Weights of a small GPT-style language model, trained from scratch on English Wikipedia: width 768.
MLP neurons of a small language model. Each row is named by its layer, matrix (up: input weights) and neuron, and shows model dimensions 560-687. Each number is 128 + 24 x the weight over its row's rms, rounded and kept within 0 to 255. Numbers have three digits each.
A block is one neuron, or neurons of one layer that tend to fire together. After each block is what it responds to, as a language model described it from the Wikipedia text at the highest values.

L2.up563:136137152163121126112143136098137160103130122159067115121147136132147157130105164117114155149129122096118139123103111154149146113105146102116097194126127087110141103146166128155105132123125115120152112136119146165092141106107098100140153142138101141165125130102090122093120120111129136133064088093123089136142136143085107118156124128136149112098094054148165110084095113139147123086136
L2.up1076:133126119129131110142162130124129163138086102099110109152120143126119123146123177153144131106114159122146116148141097119117154103079128104125146150079126095142146116157159130162132147125159143065139122128101139156140106114128127104090145146107130128122138096150111130141115093105166132108112142105157093151155122175118132126172127131084205143163095087115147121120115140148131097093150
L2.up1592:145129157108098141146133153126123110149120114133143082127098105130156066123114169110125154170197142144123145159085076122150129154097142092143106156113114066123126133173160132104124134141135115124165134119085168142095098119074139090105151137144127102123116115128083123140074103114115118088058133091096071119127155132153142141138096157133118110135121063159153123121107180119125074143139
L2.up2049:142103132128158114143151113107151137107166094123125127138093159111101087106148170134147148119175146130094165166096098200075111103115083103124108133140142114113146126152136115126095128100136113109126128157115149168125155112113111099109149099116122130150146083118093147124137068117108113134078094102138114136105122109111157089125145093143173126140107095154133108113148121151133128084128
Bare verb stems

L8.up143:123126118136137139131103123111083107121122119155184127108157102107132102152138072179154175138086186146150173128160097113159145113123120095156118161126150111119141153159155149122150091080136112144165119136143136143080127127140150138137164142093112125129140121136147132139152109167103091149133148148126100180145116107170160125135092128148114121131126103150097129142115137119158148160129
L8.up1256:180122147157112144146132139096112119157152136116121111135154139174098117112127155120112120144104129132131140166136111123147196113105138103136082133147097094125103168123127166135168134135144122109113110118147142124120143151164097148146127111162078161130125108103074129169133108097123134116132115089110154152166119143138111151146142124116100102117112126131132127096139120153086185127149
L8.up1867:138145203174177126140135133103104128124126113108107168116151136136111143116134117157165169122162186168137159147110066143138142126159107127117130107101109123155156138116142149135116139140180134144142139103127110112136138104096118155140153143147136143133122183129110146153102112130080129090134094117153144160144136143120108151152107133150108132165174132156120106122136145129117170118147
L8.up1964:145116123134100146147080140110142126115072174121130158113134127152143109142170104124081134109102117096158106140150117134149121134117136110104120120151107138101141136129150082118102115086162175125199117093142109127163157078126144119092173107128135128129155145116076152101122139127133109057147165176170098100175117121150155126151119130140109119109130158156107096115168106097150145119149
L8.up1966:113151180120133105163123150139136112159110152131120112129118108126124125120133121187134105154046174143185121134146112110131138105091121137101128149130109106142138133115074096097125114127138087095105165114151114117138116115154125138108162106135140117124117137147137164134113142123107155120123110086118115094135145109090120134157142117146140130137121126130103107136140142127123140126144
L8.up2296:145157151108146102113125151130123101177122129176150155106111130109157131091148117124066126130124169143167171141145075114151164071122124117082100126157091132078104126106081148149139143105173111150169180099139147136097173150105184154103147113143087137158128133105083101147147133103121132071152120106171140134158143162167132086137089146156161146123111112100115094140141104139138176124122
L8.up2492:151148166159151099133133145167147133170124166140133141128127148099135137122131096121107164131107120142158179143140136161123149133098150124151129111131122119116114116109116109111082113094130076136138112159131129159121167110116147147094149163122124095179137119149129153114110124090169100086118153163123098101156113177118138137131103114151154138149135109111124113113159155136133189115123
L8.up2651:133156160139160125134151098115139141160077154109131086112170137151118143150070140153100162134141114114148131162178098118126175122135163128116132139117098095103134112117090117139109090151126102148108116137130094142116164150112134144127119079146166127101124169131118130147122116176167114116124143128105105136112073141135132163143126086127130137169109120191128099125157139152137153156147
Indefinite article "a"

L7.up670:114174107108120113120159125145145113139123114140139100129147154132154116092120124193154126136093211133142145143088120142150160147086133109125110114079132068092116152122172131140143122119167119135113148148145124160114101099106091140149147135123143113108141088135123134160146125126114075126111133122132164103148153109186141122133072129132135191119164132138126114110108143130157133143103
L7.up951:141192121111102126105127106133138126124163108119155124112148123149135115137133169143138101115114189155136151107133159124143121126089128129120095151134107090138117116159119110164181131090117123095152112127108144131154115143127117133088176143131150164118121120106127128145119126149084148140114124092159159124165160082146116149131095151095142149141144127150098121109165113126119132127104
Football seasons and competitions

L2.up627:132168108166118141132141108100114144126144126090152121090116139150132117138123105139116152145110147108112129117144135146150146096103121124118080124103110118138117152127124130134131132116153132160121145099123123131106155125148134139119167128131128122145097113154091147115134105083110140096160100093123139151158135150157135121124158135116126155041131132185132142120175140146113138124167
L2.up920:103121089168141185148148114141110072112137168119142132124154169114136111142085150149124143169140114167115082184101135136135124090106109082133125104107126159145151197123162092106134090127119126139122108127152167140132166112110103108123160118133138135146136118151132163129112111181138163097224142120104128127094118125115137129173095114099129161115115103120157135131124133141133086123149
L2.up1504:102131080119111191143144120149089095124144171128159119092146188112127087133087153150101126157138147151120101148104109168126110100114148093153109154111114098120156160093132106112118077150140100155122131116139151156130159103138101119146141128167135099160125111142106163074123108171122176116191132122139114120083100144118126122139122118122110168086134074140160107155123158128115088138158
L2.up2839:113140123141149184135156143120060043110127175115136155132106124100141131151130134155155132183101142117136118152133111177175134144111131116120132123135113171100136152115124124119161055151151124153087124162138147188113145134104076129145158112113148145146141085117136161126146111143142145133208095108129114174148126140112141162177116112142123153103159046128156124108114174169124105103173
City and place names

L8.up182:132116104134117097116137096111130115122164098102142196112150126086111131111125106135107160112105116100141151155137106131111161093085130141142080132160121105093106134155133125129129130167155146120136132141144138129128159098131110137143115135141113150196106104130142129110144126130104125119123068129134091089113101157128166164148134122149094133154120134145101132108116092129130139125118
L8.up363:115135085115152158163079096139118100131104090109125158136107119105130095167117135106110159186130102126134149184113154141136137102127091129150125123140108121082154153110128108105163144137119129110112151133133149140124144132150137136123163117100123150116121137126102123104159120117124103079150154160154096132124100148126153157118130127133162134115143056112073103105115165119110119145123
L8.up467:147137109109140132115112096113128124142101093104133122139134163054131122094128141141114130148111140123145124146135118161117179124119127131154117114166102128129103140170134055081139150083109145125111154155132132148107173115122104146119144114149114125132095129138111101070106151100165096059141147110201097134132099138142119147119131114105107198175121097136088096135165114132146121136122
L8.up643:132114120101162112126186137158119134166117130087152124109169100107143077160127094154111117112162107158123126153157172129159150098090112155109164135123117123163154140140141117104122109118157169134151151161112154118126159093122139146123125149099142154117109117152159138100106143176174111074121173112124143131121116163130165141127126120129110122120114130098116095111159141111164136142118
L8.up1110:113144146116130185112141144159091129159116117121144124143103151083113107128139138137093196100137136151126161147137170146102173134116081145154093142104089130151154160131115049128082134107181131125125158120149128127147140121118138160097159114125102111109147118123110133119158120153119087106148149114186105130092109178141091124148141130143127123113120084154135088139107139134110223095140
L8.up1600:132137136148114150101175083128128152146160094144134127103147137064145112132109132144085138112146125140120146102138112127110155110105153147147058147164100128155142184140131108085116123134167141130159110106133129143135125109114133184142138136146124123128132117126126129139138147144122123106117115120155125110110107134155168079164096146139109169149125134173147094128126152128181158121137
L8.up2635:166114158163131158114171116099126119155132119127115132145104111076098105112134110179145188124137141128117146173174115126139116087114108195165093121120078110125122150118145087092120146112122150119137124149161117117125115106158130153132127119120127107160149149147113095137096133141127099075134182118149133093134172096148101132128149126098133136128122124154141107101149135124128183116152
L8.up2846:156135134122176151117154160095108124148139118108119157139124114088124148146149142128103125149127096140120092141146144129147170129117109116127091160139106124128110143137131064125136102074104148138159098113137156115122159128186111151117123111137143114120137122150150147093125126058170061109103121103159125156119102155147143235141173098143115152176102122106127127135157152147164111138129
Transitive verb before object

L7.up767:165111093112133130097161082091123113137132094149116094093141113073116106138125149140076159144150133093124126104142148148135172119108139126170132136115135107099155152156116122136139137134134136102127128133105143129101106155149126140136122099118122165121123095149121141086158135142154148088074135122153141177136088155142141157139135111113128162144104070127089078135155124155171145093113
L7.up786:154105114117137127063169079145119121141122118125114125096119122132141100128111142113060141153113133089139148132160094190129111120128138155147084131102130098110146141139104116153116148110136130106135108116110117114123116128145125154119134138156072143136142088150127166080136128156159150133065153124133126171122065146139128131157124122091123145164101085167136107142139145165140146098146
Main verbs after subject

L7.up1026:110096135127183140157138147141143072120127135088111145070149129119149098163122115152117104153123128164094113101146126124105222125117106167085126177117137097156125076137156134128131096126136122127136132093167153215112145121133132136100121167136157095109140146122132158158159130124130102118113105112131147117118120139142145123143085147123088183124146116115131128116097145163114153136139
L7.up1508:120135132158141144142151156117130088104152146114149143126090168106144131118145123103138123158121111144106095103146105141128187141117052116084143114106110120120165092147141095107106136168135138132145146130132121190125183137118141099119143141142132077126103129132110135107147097118161114120103126094121125151122110144125123146122096106103081166147126099142123128162138113164140136093140
Repeated proper-name fragments

L7.up1128:150089129174133128104129121103088068162090169127155161117085102109140114163127087150138124118124151174153143152123097149115152123127133139145097136115169124101147129181161102138159102124177106127113109134143183141141136175141119108108093095154147162118134167141121127088145143122134124124136161136108154195131118138142108146147135140129109157142128088121109135154100088139155163136123
L7.up1931:105118114135143108155106126143116102139132137119143171123119101097062116160120135165134128139121132153153127138156133124087180115146138154125109140045177115099132166163146111102154136160123137121106107150129144151164136130120110126075118098119139116110145090112159139094099108095173140123136132143113109099128153150154095122138138103104135138121150128124129155150138147154112162141119
First names before surnames

L8.up646:111147125149124154128158078134114088119103179123082158145132133120138118090171093098051148149110162125117120145136116138128144090126126117129125143156118098142198127124154151117139123113146161120128124119108170103132119106150142104136169115124130148131155101128120094121129112130109120120111116090107091121119167159146130151171145148095161094169129088144139171149091126138131114130166
L8.up1301:111151103136126137142129125136109109093161156129106116154139106118128098100097109131135163151141128150150140122137151142131112102147118092118114144099136115109150115123155147129133145103125102152156128157122165137115133126080117142151160155077128113139092094119097139108111128182135082076126141138156122122125111128129132164132132129132139096140125120117121105141102131114127101155181
L8.up2265:132150104116141139134093127149106112116130152137143087085140144126168119175126134132084152135152100139144150118149102168161136119122107120132122135143073101116131117153156150110159130116131099129115119085129139147150154125128109150152142096157100136162128164121122056080150125151092117088118125153087095140147096140161116163151092143124144145159137113115116128129116101134086123147100
L8.up2628:135153130102144120192113115160115079159106129134118126149156109106176129141158123126120134108070124131111161110099090154120114120142096137115097101127117098159133176133146170113146047118131138136138135136132154118132153124100147105124151104121140157174145119176128117128140106127091111087123159127147133090139142123136140183125097161137155156128138124146121110167114126141156128145131
L8.up2648:129139147098128140127125093122141126141159123167094117114155121122101048119112128104156107167106114130112212162164169150125151095106148102109064148136106140117146164130116185110169127142134133094121133126131142130107144133124109154131132116150112109166129131149135137119145094198106092112101125157089123084134132155142156122129129156160115111153113133116143127117090124155104106160161
L8.up2751:133152148119135168145136139136101110146131142104125149147113131114088107162078112150130099121076134128099137132117127122140111108086117132103103137123148118115133119122135154123150156163122141128123135148113131121138111149124159104096184135138119164115121063144086123140102114160128144102140134124144117177150148135114083124150088140175139132143141121087121163115105136111047126140116
L8.up2874:157102146128165131118101117174170078163121173130104182162143082109140099142163118073127125169139121183169129106161140173163117100128148096124106107106115097163133171099169116060149113102153154131139126160135187104097175155132129117103150116122090099146146090114072156089149124133119107115112134137096126121108154091137112138152105129086126161150178144120095126127118165137102108090131
L8.up2989:107082111170103151130117083106128119099127139137100145131122115165120091126127127098158122128120124129092161156116103225150124119126143113151139137095135123144126101170103172118138134133157134137104129106139167130147137127157131153119170121149144115166135151126121137097168085110132113094101127076123124117112104132140148135144078153151161118146126119130122115148154144122128143134185
Surname final pieces

L2.up130:176148115135118161101157102099119049169128150104142095110113055162156114118114130148114129149130112119144138132103121153107173124134106115149101160090115190134146132134110120091130091104152115152113133128161168103130092136071116124151124113147094126143166153155124102115160090106119121101227132095154127149162144113150123105108141141135161146066115080124161135144074115095150168119149
L2.up353:136171126101099141150188112127124102147138114133143093113115123098141114143114122135118114144139127156132135184123129134144136103129131085111129176143140136142136162097143131083120130125131138120115160143097105130106061166081118120112084111133099121154142108183141119149106080102150148112159166103161144144140136147103165144136128140103105111144122131141163125163137088133151131136117
L2.up1496:147156111115135164111153102129101030174143132085145138134132053133131115146154138184105127147147109136127142129132147149118143095157136124135112161126144166104145134135117148100129086085128118115115127125163140135159145134067123126114137121160132109099181131163106102098162106124112111103211100127129152129168118143149152118117136120137142173090151111157156111155101133100099149132130
L2.up2970:123080119139147151111118104102127051137098166121143132136129088105155150124122113147103109147117109159127124112151128134133173078152136159178095143130115195162162142134141133098099075128134122140137141145169190131144187136127133111075134097141101137090142106092134129099161149172172158071221116142145131149168124125129082125146116106111116125128105125134109112156121123139108134143129
Person first names

L2.up71:113118133134130138122132107124126121099103133108071216125119159143122118130123149130111137153106143109144080121125098161122137121153126129121135119131125136132145129099127125126127122118199129124142153159178129128089046092121101134141161115152132126122116090155113138148089135126120086143140153114147102199120162148157122151127134099139138140124159093166072121139149126127155105170133
L2.up379:140123078161134107123114143160067051148109126140140114082128066125144112130154131165104147150129121132114113134138112161146165107142128141162149132133137156114173111117146073110160066124147162113131117153117104186102114142085096159153138127166121113118146091135118131135123140114141174121156075092168150137140115105131137152167126100092138155105158096153150152125108167137146144119151
L2.up841:108121165142152152184091136151094132126124096140120115096134151185146093147144129105144127122177118150108084095143094148191155155146128139108111124159138124158139113113180114138088096139153119134159149127166095131131129127105113121120151088163109123104129132095100134113144121197138096136099106131134142145129120128119098162132121125116165149154149129148134140146135133138161146129165
L2.up3067:120093085128164150104128107137153108151107140154121114139157112141083118146138107177140134141157131170109186154141091145125124181150131129128113152117141126155098108118154114115156116118147109126148132130115140126179084098126095132111134092127088106104130086141153148116089144132092072093144123115138126125137123188097101140140141161098114174133177050168152128146146141119159137150129
Mid-word name fragments

L2.up1472:177138110155123148120150140100079026145112137086109146112123090119098119143124139151098113112118163117143157154121113172135153132174111149143152130075131217123160141129128102113164033148120115140123133140158115162102108128083117139150138090155144148135128097156111129142126106139138150131255076123099149150157129127156129143142150148129155165128155070159158110131095124136118154156136
L2.up1578:143141085168123156158147120140082036130136156093135130124152113110144113143113120146110134142103141121138121149121130189143145111143131137161108135106096210131153154113117118103161067136117137137113120136144154134135147165087097128140131082153142152175131134150117140123130116164121166122255120107136130146167153123120130121164142108137141167115138069134144097153100141144125144149146
L2.up2606:110084108179148149122134118122112022125113179102148117153115034109154129134134111135122107126138138132082122150121129164111140117139115122146126111087117180149185083146124110109115065117139123094149124142098158145140171143115092136094136078092149155162145105104126160098136138138142156102200105102166133138174121156119120130171119123124179176123153104165140129127114140139125146145166
L2.up2948:144126096148138175122158105110109032181130120097156121170136080120131110128146123163096131134141128152126134123116141190111186139128110121135128154085150219167162136102121121104110065108123126107109127140149141112108120151093118130092147102151105146142154131159122137144167118141127116091255107100143108153187126135150131131138124120110146166137096087146134104148108126100135155148151
Personal name tokens

L8.up89:140150115136114170096142099132147099121135135090143098103121122130091078100110174166150149145118143146163138145122159154153121149076113129128135157113084110129101120131122126153147081146125113113094125148103128156129122131133121103111153155135135110110101109127085133106129109152083158143107138119120164145142100135135133149123166133070094148159192097134136138147128122087100116115139
L8.up195:133142189096130150116118138116175080121151130158126166127128130139151152126141154135120082132124140115150137126103153134157153138100108186106134070159091107119159137108140116099081123131120108123160123162160134129160133114122136154097159133125110084116110121110132137134094117147079079097114073156124153129131080068183093163120094116078100142135156124099080127115133160138131160140077
L8.up1062:114155135140142141136109086159136126141105134128134122137117145155140174112126112154158136140112172123106113117115128140161120130095169094099109122141091115108083111122145120113119129161129110118138157106146156136071106173169131125091154117146167113148116114147118126122112132108116104140113113124116101147136098117145088144147082098065133130145136147115117164114102150132125118144131
L8.up1126:154201178146140132111105126149098113115131153143163133139116125130131121128138143143127125152124158135144114133120162119138132087053163139125124148165093084130107128125185187136120120118133113122148123098140133167199094122102100103122135085139114139110117071121110120081110115131086142118100126063125122109139070135197120168128095109111129157119175107102100145113135136144161156145090
L8.up1781:107168118113100140136121116129153098123144109121118169112124107087077112103149142138090136131120156169150115120182125134153138118132146133107127101152063092139107153197141188136151118109152098133165144088173135161128117106129104139133131144155134157134135119119119178191124163126074102131123113165120121134167149108149115158119079169151129134138149094137124118124156180121127155167119
L8.up1975:147134099148133122113103073117126090154123095108133164113115120123124139107133106166141133136118097141167126125107127137135192125128166136105094180115148111137126115117155141116173117091123105126161133104123110121146137129113103158122133133133140171115161108109115160090136122120125133105120076130143166129141151127147146141147110154115119151108158123169110130131145100163124109121105
L8.up2233:111139093146153142140166132141125087140099123118076139150131135120107137085105099119124072158090168174126116086116091126090121125121153185110114122154139069118122146143133092115146097089115146133140118169122132109081095155141132154137164088137142132159115090115140183057121143171137116126105128143091127123180127089106077181109099108128157116156182113156148136137092140155112127154111
L8.up2370:151175126114123174137139128146148106151152140138097156138130129153116066126134164159102113138084133113119105192089116116147150114041171151116131118139099099108142110135129097108117124130126110156162160123123154123114143085123131124116166119145133145149175112124122131173057104164101145122109140134121134124102168099183078158158110116161124135120154130153120100076099089123133164152119
Sports club and match names

L2.up1427:108105123125102130133139112090140146128103092117128127118142160099129102140162162125139143168152106084154122137080144133140137125155142117136130137086148115160143113115114137136191121132146109087103130120130136138165111114118136145141139118128097118090182092087113084166138106086112121127078101111181145100140081115117125123107109130135152112115122120083127120147102132170084126155192
L2.up1880:141118142173109137103146126066154133102158105121122111139124107138099137132148109138150120117158182086121168128109118168133092135116142156115123162137202118171106129103141153176156128117102128138136115155118124123112121144103135110120156135185063172176129106113181162124099147145095104168097140105120117116137094132146128123156140135099110116162114102125162124172103138131118109123140
L2.up2110:161117148156143143106187140119151107079160119104151118098146107115100148119140155155156175109128155127135098133146130203145125082149115148156154148080129099118140133090134143126123125086095101165107122109144160144159139104099126125164145147108115132142142141119125103121128139122130102122129099170129152126090092149128134091130112139140120097114150090113174107163129106121161103125138
L2.up2869:160142146138129118126170119130092140114135133136115126104143172107098108107055104167135094105148159151073119114100130131101119148140075134126135161100160112142099168098127121113114112119122094162169122121128159146124112110119134095109124121163157128113143114140175140127121158166163097139095137144137124119142146125160118153148095130140109127115184131121146117091095104112117153168104
"About" after speech verbs

L8.up1090:151078143146159138099140126097137127122071129130101153103139152118120117125168141171140160192184155110114135124119110139119098141112141155127094171114095126133141185155152028100161117115132136126136132173165128185155138113047135157128091148146087159103094131114162125114108144142131138124114110102157118120116110150145108124118126126123141091155143115151116136115164152132131117172146
L8.up1346:091153149129124128120099146117106122153168127100142095108132099115106121106095129142110132158139113117134126138152128126110144071128144114132132132160087111112061131169118124144141131138170153124120177144130122134129176092117137135077150140152085140127075142151106153100106134073121150095121175118168155125109150105103158148122120152106144143124115084174170120090130136135153137124145
L8.up1362:137133111200125167124131106101144112127089162150097124154131150109102103185111171166124135123069114120144108186140096136119143165116128111162103137144148117127106151134131091142132122110111127150157120104102114141157147164139105167122133132098133139125110110108124118135130131158125104112128152103144115120142114109102173154110095122126170143135117131121143134135113185110143110145156
L8.up1708:180102152165152159168078118077105121141160112115167140120122173138111136142102151148130118113093100109148092139160185158137170130109171108167059132104113134161160148155130131102097135132180139103135129116118113148120124068111116117131151082167156148156089152154120209100141133105127029137131142138143113150151154110132126127107137141114177135158131121108136133134128132100140126156088
L8.up2384:108096099113148152117122130144088116152127109136142137138169152092110121098134132153127135144124121125101108106147142150162134121107120128159068165136077126163136154124148098112126111103112149134154172086152130168159117147151132148114137079124128172131158139107124111069125138065132142077111127103170122149126137135122142166150105120124100152150110108093111114138167112125150148152123
L8.up2417:116124150144090121128137106147131112133162105090109155125121126128123097139111129141112165137122123125131129101114133146094156139084156162130157122086135118127139179131133110120128128125142144081164143102143159113149170151106122161099167136124113138133136133150124152083133142157148133114139161102134095114149149190095139123147141142105132106144117087161127134119132126124147132113134
L8.up2842:118141137142160137114105131089106124129138119120153128136144111158096076119122149141154115153147142122133140169132154122164162119041182172156140141137157117139119126120137090147158099111182133102148110117075151122140132135124139162109151068113111140155119152160118107103142098149136093148128142137143156150156142141126154143123095142150122108132134118141093143125177117112175119155130
L8.up2974:104149144127157136100149176079104128111153141110164117127163152106155107143140122137116148130139120083162108104143106190155138111084087097104090140121096113119144173134125143131131117121165152146150096125112158124178152111109132155116171117132082115107087133113140119126151137142163074100111163112133147139105161157149119132099153162127136147150134117134156138115122106131142141130150
Prefixes and stance verbs

L8.up968:144153087146145107143174119161143135136099122140097147116144139129127065129121086111069095131140141151094195161108112152095104118114133119117102129090104106128109100120112091117155127151173124130133098128124151155164131134143179123079127142117109163124121082132130141119134077118155135112109116156118151134118091148144103149179130165097136126114124148122107138111144097149112120129126
L8.up1274:143099125140103126123134132120123066172076156118159178123110131119135107172151083104147153117127155159160144148138109124111142127134102127157146149091128119134111141146143068153122112113151122121147089143118183131140162188130112083088117083130141176141146125131140174091184122129126152120125119111144132116151113115104148128160133137125125136162116095148132122189100106148129144162129
L8.up1456:107110120147150109146127136141126080146148139139126117136090134133131117145130069117117119156133092123157131143127104158117144141135130098137123131130150113158141120162162081096104112116137113116102089128116140101165144129124151132120183124110149101084143114132114137083149096105121147096125120149122099074142132095130078124133138138135119099130127056110126137115128120165126150140110
L8.up1578:131163105126164139181139137122166115166144127162099174138099118117142095115131087118066128138144126131134133175164121136164166141128158139153121101144138098132174120112155082133117095089172121089162114121154145119189121095113118141146130141131117161157126133100131086116115107165189086095122109162120138089137110110074154125149108139140113127113159140106096135103122151129124130155088
L8.up1651:150125147110140109131091141128090093192079147125161176118098130077139096171176086106134126140165134169161126143150086136096134111128144126138122122076141117150145143157176123161136132114186093148177125136112144174176163146150107097071122127105112123129157148176090139073151100124121156106124087101156101119125091138096121124148151133128170114138151080130129112133130119142143165153117
L8.up1770:117138093125147135145130109151120125128096128134131145126100100133093121087131116109128111129146154134130142148112181120121121146135135111138105123095138114121124091124096095143191146156151106103152095119158135145153185130114154115126130149112151115074149084138144095071106162112142129134132098108152107135116110140102127155137105120124125135156157126083113162165145104105107114139103
L8.up2560:138130104163097113181065169163091096148060137104127164139098114074168090114142099127114130138112116171127144149149129145136143106121120139098080148127153104143155112125142136105141135147157144100120099140124172130147180162146107095110186098113113120055129102116114144097113115120152144136131151141110102139107166142146108128160104103097154152147159119137100113112152121122118138169167
L8.up2990:143124107126131097162080124146125131147102112132139148159141116100140076142120130134138107121162139189109158143088116153164124114134123086111101125118122110169132139138147119101184133171120132126122134126135124141119163143136105121068118099108145123122145121156112110164126122092140139134135153150107094129156126109151146131146119117134108136135146117141100110141144119144126184169099
First names before surnames

L7.up1998:099164137162135132124096129166127043117126141081114150161156111141121088143115115096124129124113128129119124133109126147110183167117108142153135127120103095106147133113113129141160092130165109148150111121141155151132174148119138111072161098117147097126128052106109120127138113120138135095087133113112122156125143150099188190170106145135089113149160130130137124098120159153103155170189
L7.up2804:097129110150140096084089133122095078129102116097081090151172132112106106150136133122163138117116150148099148137122100162133142130146129142149128146126108103112158178124131124133190081101156166125125118131105169124150157135106119114095196110125120141156147083111107111122154109128093083124123122129140134162140147162138162209166133171123143106154141128132137117131101122152091136151139
Surname final tokens

L7.up771:126113149142141128121114179162072123180096190134148117137122119116100099155122133138147112113106144136152152117112147165127126148128103119142072123118171137118134123144131108143145120089145126142131119090118130116134124106092134091076144139104137123127155127169083138136134134094132115060151120086146084141101134202149097107097103130109136168134157100153121096098092133123158135115145
L7.up1349:125168150118109128158151151139135124167083137149129101124108101147166145150154097156134148107122191121096158153149121142134127140075136133131129165118135110126139152097128113104089125129105125150134139125132132132122144130126140132100175163135111120119136153150154143148142155070095161093098103126126137079130156123119153110141121103127065146156170084156112099135147159124157105126130
Article "a" and a-onsets

L2.up90:140109159151140095123165160106091138114123161160129147126122118144121158139136071151104115110131111152137153144090108138143128098126095114162137080084137116161119135157124054114109134063141152115110093163088112127133156127103137115143176118088160161166089107133135109122080168120126116143112131128139143118139119142137141114146123095090104157136110135115136101085087139133154099202161
L2.up1166:158153113153146147154120124109108138153160150152103150124147119159131090142086118128150131149122143146147100175141128149113152083119080105130176117138096094134146131156075116123127141147141145132115153123099125140102138127089109098152118111110143149124113084108122145088104103113136173111127133138133083134144134094119116118168096143180116093125134124210149152134172115110123117134091
L2.up1964:145146129127135102125131158107132115082102159154129149134135097163136116158112154111139107135092124120105166089105063152116163168100114166168113113097135132114095110099158111140147133134147114144177127124136092119159207145167131116137171123123133182192108096160143162129148165155078110154142143118133124133129105128142151168141156121127132160114139116133157137141069110116146138155120
L2.up2585:111148112164118109098160127076114125121111120134165183100115120139148124114094156145113146139109123102140126175134111144168120135131106108190119144151125121102106114145162125158087142102109113111136126094166111133124134094153111160131132107145115131134114112148151134141122077110135084129138128124162139118140120140155130106138116149083134120117117125133099173103081161130092158131110
Word-final letters in names

L7.up1567:146167131113109119088143098098101115128112107112141143148129123122150103178124160166162078121155153140119129122167128118125134111142118159159122118167089121162127094132119103124151102092204102114138117154124138157132128093117118116118124098154146148133131125183122155112135130111127118152099159147120152140121152149148114163172098146140182118115133118151126127084110137138155157160139
L7.up1791:115103066147122144097126126084136120129130127129107165109094096080137129129111148136134145123125088135116117096135113158136148135090127136152133135127115120114129196132150122082137112097158131126168114135156130129150150112114130157146139138111122150167109099150129108139139122139127152169124145124146143132107147171090136160120097141121132142179133146150117139130153151123172148149103
Onset and temporal connectives